{"num_attention_heads": 5, "vocab_size": 1540, "norm": "rmsnorm", "positions": "learned", "learning_rate": 0.00941, "lr_mult_qkv": 0.4, "lr_head": 0.0121, "max_seq_len": 512}
MLP neurons of a small language model. Each row is named by its layer, matrix (up: input weights) and neuron, and shows model dimensions 0-159. Each number is 128 + 24 x the weight over its row's rms, rounded and kept within 0 to 255. Numbers have three digits each.
After each neuron's rows, "fires on" lists the tokens most often at its 100 highest values on Wikipedia text that the model never trained on.

L13.up432:113088127101105086153115138132179117124090088098132131100167115138136156118155090178104105119115121129102085102089132132124109128125126143141094083107107130147123117113137149101111074135133108117135118134140129091119090144153125119147155181136151103117157154113141155130172155113104127123157146137152098084136103133155085144159076156126152120115188162119056108143114153122133151119109111124081127158154152128152145110158158094132126121133136119114138156112098120118127137106099130
fires on: "to ", "'", "h", "ir ", "p ", "pro"

L13.up496:124121098137128135143108110068123116143109128120149123103114129119143128117127134142131153101107067125141156120130108095091124153126152134128189115119132131123116143075158144119148102104107124151135147089163127129095120138139156118106121087091098112100147118089093090119151106136088105154088136102096094110119151087151138150157165135082151124104143140203155099159073148145115128186164114141164140110112158140115120104154080107119148112157127143144142105150120121131119132122114143
fires on: "f", "Coun", "im", "w", "igh", "our"

L14.up135:140106145145133150138104088142143110164130115159126128137114132094104121148136086098141146145169130154092145148135169127133129158116151093122083136125167195140120158154116150143139115093124087088091093080158110103156135126096119102132148120135143140095111155110134083167101117133126097131143100128145091064143092106158162124102137116117128142127147144113119123163107086131117128130094129155132127133136138099124113098171172161115135092102132125116155155123116099158117160166121179
fires on: "==", "t", "s", "ly ", "Ear", "de"

L2.up334:111082097088108186145114133110135159082139111140128122127138140093130155145175104089140156117146089123082131126118134103132157094159084112158073161139188149112061151140151098132140159129161139125125130139129096122138109142114156133100157129082147147130131145094126151114106145119104134149156158094118083089138159118110104094156132122125147118137114116085149144126108140133143116128135143122151098117137103185125118153154165129129152114122098100112174102140120158114151133127146136
fires on: "=", "otal ", "It ", "ew", "op ", "ver"

L9.up251:144156147129144140135138124115105119189111107091126152063115070124106158172150101143168170115138096126153056120117156118143127136083121141134112118160139137132113122147146118106148129096113119156107125125083082146134170147142159088106146155120139129136136152146111143135150157103119109140125101111113137135120122146172075089081118136162158122102104153145113108112140133120119112117118164112110148137131135166127124117113118096087128109160131164093112133161116147121142142078141178
fires on: "and ", "–", "Se", "or ", "Wh"

L5.up232:115155170088155101174169140149141129147116127147151122142143115114120103164179111143109151142095128131161156148143113123107134126149117143117166111096114108119134114172169131078131146150090134104159136095143132140126076095159123157100125113120119102112125131133099170138123075113118087150152101099158203149125113129127114127125156102105135135134142153130138103149123131111132133097140107080103147100089119100146135105095097137098100093127144118155084129121111182136139136120153173
fires on: "i", "o", "al", "ti", "er"

L5.up2:088173111106141137145092121113126112109131128121134146092144122108130113141181112118142153137082148101135106150137107115112124149147107106088115130106120117123169088135137175087094116101136119123117133120128084162107066167111125104171156121118096105132135141138141106156099128093122100175116126148161141098125109122087119119166118119134114140129136124151102113129129127160135101125076134112150157117093124103122120118151118075131082142151124138159112165054158170167119165119161113
fires on: "of ", "os", "re", "ur", "ri"

L15.up263:128160145101150176133121108148125098146128115131123118107091114117126131141104124150083172144101133137122127114153158111144147166126110108090127159139103116112156138155110123099105101121144098124125141107118088182159169117137149149122133104119123118156176099121195144108179169159133112085116119128161125098122133156131108077117171134128112115121124124135128131149134137097124184141110098195145118136143170140142170136144166079092100128143115076124116123151126164155139112143130114
fires on: "r", "H", "p", "c", "m"

L6.up425:110108168143187105098143110104114095118101200120094095121134083086115126137116136143136151166139138112102140151125187112116101115134131137160131101108125112133116105164096077139130120101131127166147179142126133139133112121148128127137171153113159117131127083121145128152154119132138131137141126116154128111127141144157095128145128127124128115142153130135093127095120123090123173152117129152138157052118152102172123093128149147116150091116157109135074160167093119087127124144103084
fires on: "| ", "g", "B"

L9.up75:090108088135132135150139151124159133164124107121159105131107115116108124120171116178106137114108119094131181100109111145128106104140132146090166100110133134077125107113156108128167130116114135102112166096134148139134124138093137065075134123134110120136125161115120106164115143150148111136140146152158146164109103083173163140114117150128156143111110162148103148131160176108112159160159073115131090170114101158150136125144105143131119140121143132165130148093134080137081128104142109
fires on: "|", "| ", ",", "st", "ic ", "St"

L13.up47:120117107120154115162103115134140132096148150095186133115130142109128107159134104114065150116130126107136105153084131123137119101104093132142122168082161142169110107149106135141065136061136131130130112124162128115126152144121099116138130117131092169117092141120105092121157128156122118156101120077118121085125148092148085100135111118114109137129092146119137155176138116131115076118125112170089105133141126149114095143177128137126117133118101122100100096095155150101153104105108092
fires on: "T", "was ", "t", "being "

L16.up234:128143147094134110130104123068133143139081110116150166122139136148154083133135110118089120123109118163131094149160114103116111148080140176119123096159127101191107115150127101116133124084118105091117132114097156117120151092149159158146156173142118147149133139111146117173163174178106143090141134167149128107120121135142115146143136124127134140126155148121112162146128165113158157108123115114155204142112145112158104153144120091147135110119129117104135134147145089122153185123141109
fires on: "-", "'", "s", "f", "ir ", "or "

L8.up546:149177071121170134179133111113143113142132151082127102102106131095151133141087141126144137125148119155130121137126112108148109186157122114097165167110120123072114121115122128119091137134101127120112095159085130129114117141155159117071151145147094123126139125105113129177138149117083147132105126140157162145111152164154109154127139092132120100124128119123066126145120098103128113131124113144125147148119128089082124173093143090167106098089117092115158118145136141092149147095145126
fires on: "air", "aw", "adi", "res", "and"

L11.up298:122151125131057175153138138099085117115109101148122144087154136109119130137174121139091183108123085113123134123126187142136162150190174097126105141109121170100125098147110125116087129149130114147157118118105143149116110119143128143147148082159132126126148124156084126113169137101149122153128082116155136139180140122147170154101116123124127138112149153141153116133126149137112102115146145167151122128132153099118108167164130123148120123136175105144096163087106123098115137158117109
fires on: "y", "ag", "J", "sig", "Y", "j"

L6.up38:127186163166163166127146138156104104118119101149113144148091138113166090131109125149075144105143112109123141137125089154119094152142173118151116147098130104093117152166123153124125150139092126147146093160129106122120128119102147111145127146058155124118112146138104105155099159102129166137095119137161130138141095110107132160135170160120134114162141095164108088111096091135105120097131074096124128092116179112126118070138150155115093135102111106139130138123136139153111119131138135
fires on: "0", "1", "our", "5", "7", "8"

L15.up148:133130114117124120138092119099156119120130114155126128141192131118187121097117152137193115154138132113157130137110111104144151099155149110107159183124135134147131104147114056101102117155127124135107156140129098130130118122088070102112155111102109153132154173156110131128150116115085118102123127113176146113123148167101125102108162085154122091129116156091106144125100135190154105131156123115095109115152157125133087146101133108113149102146088144136103122121142124159130135100104149
fires on: "\n", "pro", "L ", " "

L13.up524:097130149108114145090132148095166090147089128126100135103173113124114130111192132138105129168106127118151137138138141086125112106172132144141119152111138094120125141202121143097132082129135159084098104118137144159097156138155136101136154147108151123130135149142113103139110153081143151122132132140141104129176130117145115145147204108091102121121112090115108125200144108143149086119104130115124100110130142093120131147124130173167158123135111136140137129103118158126140109176125116
fires on: "1", "2", "sig", "| ", "bur", "=="

L2.up53:174112097153094138113122115104074105121132098110132144137141130121155092181129135102096105155138112067109151129175118122095090152115083138132110117144133133129132153147138139139102192098143124152101151098154176109140125198116115129142129145122097125120138114123094104161115143086094131170115159125106107114121140087167115137115133148137134115133125155117121109105181158140122144118119128114136120114092121155096167084133107111129116115169130121136132146081111093130110092089152133
fires on: "ly ", "ally ", "ed ", "ently ", "ely "

L8.up520:098107186138099108116137108129134120162097167104084124105127128114100120146083138083123105127126131163133121102112163113112151098098123137098115125132119123176126124172149097177134120156135141161118133136165093102133120109166171151147118118132126135153107153140096103130103110121149108152105144127092144171102108152131073136095158103133157096104180170128072136160112163139106126129079121130129122160121099131118135146144127149127136141110158140097111081143096151121158098091118131
fires on: "| ", "; ", ". ", "."

L13.up488:101170101123092156127115164105170076143152123102121135108140080118140170129150148134136128117132132170104135130097118121137117138145085138096091130105107137122116152181140086118107078107133167080117121137105133128103139136159136178185125164115149127124131121138119098110100132104120153102113111130123128118185154122156149130110183150102148173159131127110130104167116180100115094125138105142117123114116146125137149141105141116111124124124148086153133124097124166105101164129074145
fires on: "le", "sc", "2", "bur", "Sc", "cr"

L9.up140:092131134126148129111119130130130154113079199123143119155124149108134136123110140163109088154127145141112131111134139146096138097146136151114119113141138145140115172118085110121125139102119122142147185124145065108138142115142166143102167137092129158153147111136136124111104109118106097173148131107172127149159117127150099128099133114115111112166066145180137152161144090136122176140070117138176128109123156134108138116117087135145152139131111101167078128132119160123117120129129190
fires on: "| "

L13.up377:096120139197116122149119139145122108117132122124142120135113152108133153097122095111120149092142142147133117125088103107106116102146094109128135103128151106157073125162093085130079135085095137154091086120144148095149130142084150106132149159118117132132134130098151123149128129149153131134127127075113104135114157126159117093129146122163132178151166117126150133105114149125114164115126127121124133139163135182157094144155189109081124086135084118101118143088100161153149169123121095
fires on: "high", "t", "no ", "T", "sh"

L5.up376:149132126120114145126152138088105125109138082090153109073135166093133131139127149104106122127132133111156142173145128106132096189126084118145144171124136114137132139147104111126101133112168133156137125139148121134120174116149090157096103173147130079108144153145166112094135167093124109129120104093169114125124131111110131166105145120190164149109093136116130129156144119135135100163115140097128151141132128141131157181106081135133114150129175141173120143081099113107133113094112159
fires on: "ed ", "al", "ally ", "ir", "ly ", "ol"

L11.up431:101130103131145059124125106129116135116095100118143134134125164085106154089134103119107134131091127146097132088142100088154152157137169125129158175149106114126121129121149144123133151138130105111066128094128127155137094161125175086123123145170098136107145101112101129133146086129129132082103119108132152131115117122130115147139152168097084167142133140108122093143162140105123122168109164128137122145060105101156179097102162111112119125126145096124103115073127158121126135110131115
fires on: "ur", "ul", "O", "u", "id", "ac"

L9.up92:146180125110146165180114096124148147111133125084142141142138145153127138115154134130109155168162117132147116115122164149114145085143135105112142154133118113097092110107124082125102138126133149109164129159160109145132160094141136161133140124083128169095175127131134102115116169138130147146111154126126069159104155155103112058158147104118101125114107138133121103126112145119152110070119144096174088126113112140109168141109165106129109101182099085134131143124094119110130106140141137
fires on: "ab", "ar", "loc", "tit", "sc", "att"

L13.up509:081165130138133125132095104128128118128131116147067149107125169123159186145154143114105165102113119085096141169133144107129096119124121122144120093107106123150116134057088097153129136091166137121148094131118077173137094094084142134125112180101144197080123147168125097143151095123117138156099146116110128113118152152116104116153147149149133114127127148137123128137142085111118136115126122169110147133133118118154099135153131087123154118116115099128124107150139107158104159151111142
fires on: "| ", "as ", ": "

L4.up9:129077081100119092107098096128118129146141148124084117090104121107168095124111108161153140098163104135128153118111115133147152134109177153154155116124113126123144142158113149123160112097145117194119103141148102140144143133162099105142139096125150106065144169142143144120127113142127109135138063105148123129099104163139110110131134125177146121124166140098149136136133128052127140126173082148104150149113142142140158112131141083137136095126114138110147093139128103106140100105164117
fires on: "pro", "pol", "an", "par", "eded "

L10.up462:097117096147119100185113103105127103153145097171151124127146133074080153146099117135111097112119111138101138068145126158105121126155122111152096101150107128128138112115099168132128090099094114126130137130096101120081166183180139125154118162127130141111123147121108107109088118150117098122134095130157147106138121158149158150088105142145150162168114119139104115149124106108107144128101152127146111127135148139134086109144090069146106172146156090108116099104143137145094137117144117
fires on: "ch", "com", "is", "|", "iz"

L15.up489:157137074121155165160122153091145114140150165113129095151117100124178153134134164147139120124106084155101109107119122153158111130157117145133168158138121081109091080127165166126089144132144128132118140122135170161126147136102169114147125145136122140141139122073147107144123171122097142112126117145112132141148168116069139152142092123138118113167124123109114113116120086134119096150089111102107102117114111158169151109137149081141099098132128130123179099088140121077134143124142157
fires on: "er", "Ger", "aw", "ir", "air", "W"

L15.up612:122125130108166141126132118116131116087137121122112104137124109121179155158143131141146124159156130150107162149143153056119146166142157128152145186151083127132134118128106103108105148139101087123122135127132115149152103140135099121075169120127116103107153170155146152125148137133134163109146102106107125134097150172117157093127111171205112108133171161084117128165167135145134125097152107154150127130157145070130170095152103089127117121127108137107129097116123158118133127130116117
fires on: "pro", "they ", "_{"

L15.up286:079141094086160132121126146141101124140146137112130134107144103142157158092157178133131110127147135159104113118173142178111165172148157121155154138120129102140094145125109109114166153127124138144138127118125127136146098127152107175119119133110094139067127129115147137154158113163133147094150108124160121135162120153128119112157157154134099148106144138194119133090122145160130135111152138102139157119157172069089122177178138154149088153136147115156111114148130148110118172106117113
fires on: "(", ", ", "ar", "comp", "°", "A"

L13.up102:073142101113149089132135090139121138186121103130150117125152103117136195172118067126147133145074080131118103115075106130150135096142124127118172128098161095131106140143112126132137100108134118155166137112143119152150157145088132125151126116097125149102144108126093136135113089157152102128109135138151123090087149107093107139132143149126105138146091128123137118171159148141165158102092127142140126127180098103129137126118142156173126108160147124179108172143149127128126135129112142
fires on: "l", "| ", "(", "are ", "is ", "was "

L13.up1:081092123112097146110109104153128090107087123171145138158115172148134132135151109113113138122127110112123155114108104103131119111080152139115108129103139128095113150138094133064145152134111104143091092101144092084167132131110135122125111092132150145166133119107133144142170174163099144148140087120167075135124139151183134127095116154119109123156111140136134109158120129145113124146098110106161168139121121117156178051098142158164116120128128103139154105119092123127125143129112135
fires on: "an ", "an", "n", "ch", "p"

L4.up303:122160106137109152127102180171124122130115157142136121107120131133139136130138108136131098153143123098163085124100145120117147152178151111124160123110143081126114138134103144072157195103116128130115170119164089145139103103141168141134136151090116119140158167168128071128133131117152120085134133171128111120153123127063087135129126146125133125110160145106110159145131095117104113147142133091081119141084166095148111131128091121092088129104106129111111122121101098153137112082131122
fires on: "the ", "A", "G"

L8.up548:139145140085130147086116154099104115149104131129164125120124111099136140119135102113156148161124058118126092127089162145165101121087152093128164155075121102164116116136108141160132120117139099139156092147170104172108130126159162097101118110073138134098125084078120139176122127108123134077124083127127128097129113118136116142117143135106167122135151146172161104105124138089148131096133101127141132140136123136102129147140154083104132113154126164109107140141158117150174156129117133
fires on: "a", "e", "o", "and ", "er"

L13.up163:138079136117152133089117106127131126157116151109120141134141110118123131131165163088097111110106113137136123121122128128099174093136141117108177118150140127133114140111213103092133107119179156171160132144147126144112113133164105131120139139106085122138144124097118133102131141148138152120114123127129149118098105127147120159192112157100096121086107134148151102154114096148163144150183092112124176115099121168116113108185133080112163111128126103144120119117149158160149129118079127
fires on: "im", "al", "i", "ep", "from "

L17.up582:102140172096106104094126096123098108145099128171118144102119143137160135098091153112121130096109138102129115076088158127102169087124170116126164136161132102123146147137124133096132099132102094131174075116115168093163133118106143115145143132098109136138099093127102156151144146138133130130097076182135101081155113185137110122120110139155119164130107136138123110102117143166131091137105115120133152125184125158127144136129130129132127167139131130131169160139130142133139128178132083
fires on: "d", "l", "n", "ell", "an", "end"

L10.up128:126146165088126171176101119132125125111161119142122168094133121086108154162146116154175130151138132124136123139179116130124133117119138082091154132118138106117135122140115110142158133117139135136147088100097067153146130141151121082125107150148107125091149145124114148101148117143150080100120130091108112122144125117195139110140126125122152133130129132175105104099139119152099063123127151113151115161163116151101148104084123108152152140126141101157055115105077155154126132125109128
fires on: "as", "or ", "and ", "ak"

L4.up268:151145159080176125104117106134156148145139168126134099088134131124115150145143162119123139105115136114099122130112176131109131120150126141136129149145085170170147111138126085156120115078139118165175163119097100168150113068145152128141143103099161153138153127117144101142132120132128171134124152123106187137150105128143103142140125116167166098137130175161110173154125177127146146168108141139128157110117153107114127152175149089116140144153109110164111136168110139104134122138119157
fires on: "| ", "m"

L2.up238:130086097136116179163153118089181129166169122127140070163127163149118089157123152134135106156112124090102190129150108172116141124134086125102113155101182169115130100125129104143135116132114125105133138143150097110105086135147131111113159116157133105142170153109186098165095136084136153090123105131161169142146125126155133142127133154128140133126113106135120164102118071132119140153124094140123139137125163085117148117139125135157128157147156120133142137094159141133118142127128131
fires on: "ic ", ": ", "- "

L15.up283:090141139148142099153125123148149124093081121136146087144108132110119134143108134149138094155119148144106063118124123118105165130134125060163166131131128137147125141100127116100120119138120105134147085077145092099151127129151151105115099075117131120110152125114126100083130124090162096041095138124128105146149131091133121137124094163130122144140109126121143048125112175125139127163094118125133121126114156164155138082118113099117123148149096120118124126134141145140148156144111098
fires on: ".", ",", "ir", "em", "+", "st"

L2.up444:141115128129098116146089101146177174156173115144105114166130153114158136128150152122134137107093114148144139091143148129118110099142157127163110124115132152145151108107133108148138141152123154120132120123140119099101136135125126194139153091159066158108119147118171113100093155131141124096133140088120163083133156180127119115108130155161095153124168138097127141122122098170167131074167145181139087122136151086110141091124162152140116107126084109148118099138125135141118122126126120
fires on: "ic ", "e ", "ble ", "id ", "ul ", "t "

L14.up150:132176133114164138119130204129128102113103128156172131128153116113156109177121153124158157124124124134121109107106118156140137144163135116103152147086113139098073139120127172116151128121153104093159149173156128113147127098140139161135086145105090147123160138128079102126168145150140169100117111116130114179111087129132107114128152161124150150143126148196129151134143096116122156090115143098143130112124182120105130158126125142100078149150133106118133136149127139151174150116114125
fires on: "A", "a"

L14.up15:134104125115087104129129153117149111147131149145114130134131126117128144117121095119137095099114135161124124131104107094098110135132166130064168146070117137148119144129076157131159127143148177099155095085114115134103108146153146139098115101141146179104195155121141146132102107148137076096100111137136081141140099147142126153169133144100120090120124152110121105120165116139161103119124081094131101181099081103146155117132148121101141102146124134131139095154108100134138126172112130
fires on: ", ", "| ", "il"

L16.up100:145189129080093094123120139083090133113127110098123113139134121134147076165116120134094131122143128122149098116148148091154136110127135148101100149136143177150120138155144109142104143120182138166148125108144100128124071143119116097120144169129134123098146170140115123142140121145118121140091137127129122141106126089137105141181124124131087096137090138134094111149085118122144098140148114120101141104153141151141117129119136168191096135152135137155136066181106143154153110160116178
fires on: "was ", "al", "ex", "D", "Un"

L5.up108:181118130184112123135165114096134080123142120143110165130130087111153084100156119084120127150166145119162108105138108082110108113143077116109121134128118156125157140131180097129144162114161077162117150106140118126123141101119122132115117145147105103159103171129112128157115125112104137138098133098164114179104119161141120157092118112175156164141127103119109105173139077103143131176122148121135112147113114099063158149127137111121122104146158155135136122109127117131132138119113150
fires on: "an ", "ed ", "ned ", "ished ", "ally ", "ent "

L10.up132:104111131102103137170130134093122111125106129146121114083182049150119135145073134101098142131128136137133107126131132102125148080107147138132130148155160163098104184155122151085130154117146077147134125082137135138076110140169127115114135140157118138136160151116139156129157152088102133113119127111132151139145141115112120129166137140103085124104152177122117140091104129139121171103101139139142065089144118105129131126150149123158100137150100138093162128136151107127075141132115140
fires on: ", ", "for ", "at ", " "

L2.up321:125115084121072107133126141131152096150118058082137111107119164135089095120131132143134178138109141138130146088155126099135110114143098134119123162113160149078122094097133129170099089092127095081140140118154109111129157130158086143110110152195136123119110163132149092123132102128145166134112083095121117120167143140164106155153144105104117117100118092133141132138160111124126133118121111125149134086138138090134137134114122137093094110140142096161112102127158094086144110130120119
fires on: "not ", "dis", "- ", "Spec", "\n\n", "made "

L17.up119:126141142088151103133098101157166140128135125165104142108137124141098118141130081115162086142187143098096129131173165104115134160095149076119093157131129097122121106106121187163164099122138118172155092145101135117110088126133125119130136111137119099189155108112128169086141122144139119120139094113131095139121118091196145130154140159116132090150145139107129127121114127150147162109128102126100131120143171131136139127165162118114099135113141129124150115099175126127087123138162131
fires on: "ex", "di", "Di", "Rec", "li"

L16.up551:145138133094120119122126133167150098133155118118152114141144133100171117113137155113166135112150087123147140121136133181140140109150136137156102148115127135139114115111124164124110139112190124117150105123156161133186131131133133111139108096091163157146134108160156096157137103098171112085152107128088116140110122101146123140081165178148124124133127164143112130135135119141126096094106146129121171129105209122124132121144131182099148129160097107139167129144154073109107138185141112
fires on: "a", "elev", "inc", "o", "3"

L5.up130:157176078112113132129097140096130148145147085139118095112103143130161111150137061139103195176132148127154141084165130157117118098114141087104162116125149094123104144108124121126142126131138132145110145123124089136106121199172165117136097151107130133130133131147133166141128101123105144130153183142111124125134094138126116110153143165156123112127136109132072125110181109143106099146094117144136150152137103109124156113125100146154085101150142102102077141116142123131115121122120099
fires on: "and ", "of ", "to ", "than ", "or ", ": "

L11.up569:121098108140150128088153114106111106158121156063152097098137124156159170134127098117131084136094136110118105122078135118075123085143127113161150123073128112168105086136105119147110097153148124143154101141138091103148104174140121113094156134096126122116151147165148104175118092119174120111096110079147143118132149176124125153120145174095123126107101112150128157151128125114135131142157138104107110104177122143102131133137110146129125107124104112136091155140169125167121120140116133
fires on: "all", "| ", "fl", "l", "ill", "ell"

L11.up155:137111125114154151165129161132143142092167126096150150086152099111132139104095172109126116092152127131159124097141102086079114140161152149125171102092172113115113172140099121090133175130173101156153127158122090146139150126107155135136143131172121121165129141135125138149141153137137136119173113125139131150129147120136108135127154153153118166096151134135145160109101142149151159128116151125142110133152120141106163147162149091167106115079126144105129179146148109154144070088131160
fires on: "with ", "at ", "(", ", ", "-", "or "

L15.up626:092143169117105085138140157135120087098114144076141092138099107127128120140160115131108107132142152122134093107131131078177142093128149124099130119113093121130128109129132103090131147087148100135134109129089162166118118170116161140126117101106128149135144120125147116208118123142093116115122142166097140168116126108182138179138158167134121136140106155133145124166097117167124086126186106150111164097123104129164161138141123147145124174148148130117144142154109131112158111137127153
fires on: "D", "T", "sion", "al", "h"

L11.up276:108119107121120113201132138079126116145094129104118127121143087137148175123125122144139122093122112095119133163138065126118130150141114145126145136111125150141129125103098139151179175109162137103172095150116113123098156189153164150140083102076122151091167126165121128103124099124130152102147091139124089136116113149167123148106143106101123101167146115128148097130140136118137133102083108093119123133137122144145136164110101120093103087118142120112101168167123112143115152157128109
fires on: ", ", "that "

L11.up446:170123139113174116089115150133128101127110135136146108093109092107111154096126133146141153128130072118153126119132125111180167093121110129127161161133138135154107120140147132068137081117172138135108118096101139153119115133112146122093113151123066136110128110110103143157103114125096132106146128118136190127162131086113170135133121097076154110145126135107125123149196124124110147144107118100148115135100162091125137136162128113116141145133155100107148137086061136144096107121166126
fires on: "ul", "g", "u", "it", "O"

L4.up103:108130139143161150121144118096112132152134116154085119142160130131097126134128106124138103142168134129137169138144164099126129118124153114090056150153103128111091161124101103126127125114132086130131100124106081127144107139132129127120129138166090092135164125164121125098185151174111121132102140115133130139164121172069173099108123132116109099097129168099145110151118148164118149126163111138130135123143120116136125153167076119104101152114123087149127129079149189118124086156149156
fires on: "\n", "li", "ip", "com", "pro", "develop"

L15.up551:107131120133149125126126099105122147092123108140160129131143141148107132128116155141152148172099108083134107133146081122136135119155189143104132142154144125076114139079084118122144122148110074105158088104166148109138112131138150104115115094126132148152103137116147106142114164092086133121104107135097157127126161119132092113136125146102163162107108121173127086144120129122158053143108122096146153086092141174126118149113145104111115145153158100132115131104129061127132137109093111
fires on: ",", ".", "9", "8", "0"

L2.up0:082094109133077129153150122103134139160120156134093138147117147157138116174155157097074087110165100127139124179146138103143151147122091094096124136175155137134116151134108098149163153115163097083150126125142090118131079126144144098115138125166130110114114103157155108161151115110164157123109119145138171132119104135134111133120154127138144098119120137128138116137166086140125134092093138168149089138088119122124167151158161159120093113121140136090163115174127133095146123146137126
fires on: ": ", " ", ". ", "Tim", "1 ", "September "

L14.up621:120119125110104111173076154093118144156132111174115129101177108131145122128096106124090167144131108145122127126083172088140155082085140124118164153115121104142111131125114132088175130109149120160123147126124122117102138146122150107149082136142132144066140113129117160102150076134175156106095166117142138107128095144093147150135121130146136155127118112113161119134153151139158121144100129125140067134137130146150082154076151148137119130139172142157145088128140103102143115096144107
fires on: "| ", "; ", "is ", ": ", "of "

L6.up344:140165099151110122161114100103169159172152111140126150132099127105130123134116125098119107147088081127101093137125125161113139128157125116120113137105116105125168113101080157117113107114112139171146170096122148118133141122138149095138139119126138145114129125149126117138099170186110125122135118141162160152134157119125127137099147115135101138115148112133141108117120160135146169121132129085156152124147094178127134121180095139110181121041125098093143103121165123142111162066145163
fires on: "an", "er", "ter", "ch", "ar", "el"

L9.up319:126100085160126114176103144159133074110152132137087124135128112109133155112135134122086160141149105134151147080129077108108103141112150120130164132113128137093123172118145113110099154126089109122119165072144113146128114100119076128108115107140143171114132124140130108131165100119197143106101115141102120142142144127133154161093077154120158179143125108113118135152099147117134156121104123069152103104108127107176157168141117137113145112144121137120144131100100110148096118109099149
fires on: "ived ", "is", "leg", "fer", "fic", "id"

L4.up460:142160129127151109131117206109069163137157118158078161139105083115148159133083135137134117108114107104130119159148123113083118143115102121124119129116121128122119108132102159153135148139159100102142157096121096129098115151143119155138102170108147164104097124156096118113090148142099117133109096119150098116129140155137109111140120129158138136101186149133115160131176104118100109109104067118168105115126123123138112134109131115137111117143127162137137102145121099203107088126100099
fires on: ", ", "7 ", "8", "8 ", "6 "

L13.up72:179129157168181137103166152114111135135104114115136122136130136140161107112116140152105138100145139096130099157135108131094109106162143094141108125138143139117124133089124122108141155136094166116116089133146110121162141142095134138135087090124150148140137107087123108146106115090139138111102091110131134127171107137141115165091154118091101180156154175167145174112125129111122093131125151122104101165133117085146116109128147112085077139144132087114142091124178143151093134148075133
fires on: "How", "ever", "w", "5", "0"

L6.up329:122147098116169125165109149168124114124101098159101147151141101137141106124153161120144164121087078126118100104136098149103147164106139139154162154091060147120148154114160135135145150102111122097085134092087096127115115108134125170174134122108146142120161129129077121150139138131134080116128108064155137132094101133164130116123132184138123137122124126154149169109100136145157130164105123079129132136163138156141089165116121126124117143144145124123143101101145152121141149106163148
fires on: "an", "x", "fic", "a", "fa", "iv"

L13.up451:100104128118126094123124103108133104128144144125117129104101151099152191144136135116152138083114110127133182169129128129145118123115155126152109112096150139113131097121140134140147139134165137118131142077187061161109094129128162186133113139127090137139109165144122140120117091133141144113124076116129153115085120125129141187148122154133128157126158126124144098148183146090155167113117131087135116139071146074137117121139121118144112126143157090174108150122096154146148132115140104
fires on: "rem", "ti", "i", "t ", "ul", "known "

L4.up449:136110158144138143138122171121135111139117092146114127106097116116124101162118107149098117173147097132151151140150117129135102115121044166119133123184163128170118126116156133164116106133133117116112145153120135092124073122153114160131147127151102112139138107105133132211100118128118121099142095188168148123161129101171127101131121106134168130136109137156136142153087120108133156124111120141145147087144124107136109087135131186152149145152081118150087143105121094133118119147129115
fires on: "- ", ": ", "| ", "\n", "y"

L11.up580:127091098124157102122122060132152152160121118094156160102160127104146140124126128140120124086080135161138149112098117087134103156106142140092165131153138159146146195120143129147170165136133140139140156168149111106125132124080125124111123151100077145159142151149087112118137118149106121103108095106143141137107120117124157120163152119109135131173133135113162134159144110150149133156156140101177139147120136102142086138141110129122161137116083078118110153139119131105111121083074115
fires on: "m", "im", "ur"